{"num_hidden_layers": 16, "intermediate_size": 896, "norm": "layernorm", "norm_eps": 1e-06, "positions": "learned", "attn_scale": 0.177, "init": "normal", "init_std_o": 0.00424, "init_std_up": 0.024, "optimizer": "cautious_adamw", "max_grad_norm": 2.0, "doc_mask": true}
MLP neurons of a small language model. Each row is named by its layer, matrix (up: input weights) and neuron, and shows model dimensions 96-191. Each number is 500 + 40 x the weight over its row's rms, rounded and kept within 0 to 999. Numbers have three digits each.
After each neuron's rows, "fires in" lists the words (lower case) most often at its 100 highest values on Wikipedia text that the model never trained on. A number after a token or word is its count.

L2.up279:532504472473481505515538405470494440461551404503532565478505492459543469526529524516569487487545455502552568444482524461511509489524464500444464579444504520494497477518563521501447414504537476487504487511462562529465431473513483437497486452548488489539553444436499464497501495534491478546
fires in: "school" 58, "position" 7, "teacher" 5, "rank" 4, "room" 4

L2.up164:482496498576581494477504388488486494530447470521532493522422487486475510462445469514539524473404533477440480538479537537454483489436514483543564443510437550486514501468533572507488572478560527487528495520538397467506420517444504555512471520582539498530503446436560475550476494453458591465
fires in: "they" 38, "others" 9, "previous" 7, "their" 5

L5.up589:490515446462452520470578523527532482514488406457567526489510494463505454376458546400557481489464504483535465492473551497516509502463434441519574493470467505525498514520530469490477523466489510534522553537497487552454447446505488465509559501589524498620442524571503482502580492578546515447
fires in: "one" 37, "life" 16, "1" 6, "there" 4

L10.up366:476511509574474522510521504544442528476485504556470507510494436498561521492437532493596511485452532580448552510418523534457566584434521452437473499523455534467502484444499551547506453527519520508522459556557534555489509477561522543539489500425418535543475572494546595548469441535488422521
fires in: "for" 21, "signed" 11, "contract" 8, "awarded" 6, "with" 6

L2.up2:577501500547437534493470531503452514553486480536554566449476531459462488541492530563596435481486528537512582473517503486553496476476515491450475526439569439473482532423510520540481458520585453500479452485424476527502567514558488516563437497538503512503510535543524506534466430519531510470
fires in: "that" 55, "this" 14, "chosen" 5, "each" 5

L2.up170:549500464465486549542480432456462523481425424517584383489466479486536477578525484437485444419478511484443549450418480495587599487489499445444491511603528521547473563462494492530519436559530480548418493527498508487487526519531523510498506512548482515511466491507531530539536448519494457484
fires in: "group" 20, "company" 10, "co" 9, "coffee" 8, "one" 5

L2.up659:451498494509461539508485488506560541484505521524496509568468607571526418534478509522534553557556474485518447531471437514482460546466500490481583502547399396553537493449475496442369472459472472490498503478534460508555406516562434539421498510447523463505502512499490491451558456533498555484
fires in: "county" 19, "township" 10, "elementary" 10, "school" 10, "website" 5

L2.up833:525547476430495516499488531478459480491494496600565614466451506479508522521624493484515462542523529471488570513528555486525503475571536457494482515517548479526428447543526502450506541509553479446486508550540493494471465485510499616513490450483487567538526461458488495549558451432440547483
fires in: "number" 38, "top" 10, "dynamo" 4

L3.up181:504550513480493535551523560508535450473540526494488489440512536508520541548461450444522455471522501562426517554411503507547535490428513483512481488498482445476549484531501545543439454505475440529468459597461554522496480445428525526512553496488462437499549492545497489523469505466525494526
fires in: "are" 32, "while" 13, "main" 11, "participated" 4

L2.up395:484425522511495526475512463526535510479504440554511454466472499455499525505462488510515466505505520535486516437544453559593511502526457508513430524461505540534455540494495439546558489514513507480468524432521468534464482519502516441440487552546459456493493503561519532526526469477464491533
fires in: "0" 50, "cup" 20, "championship" 4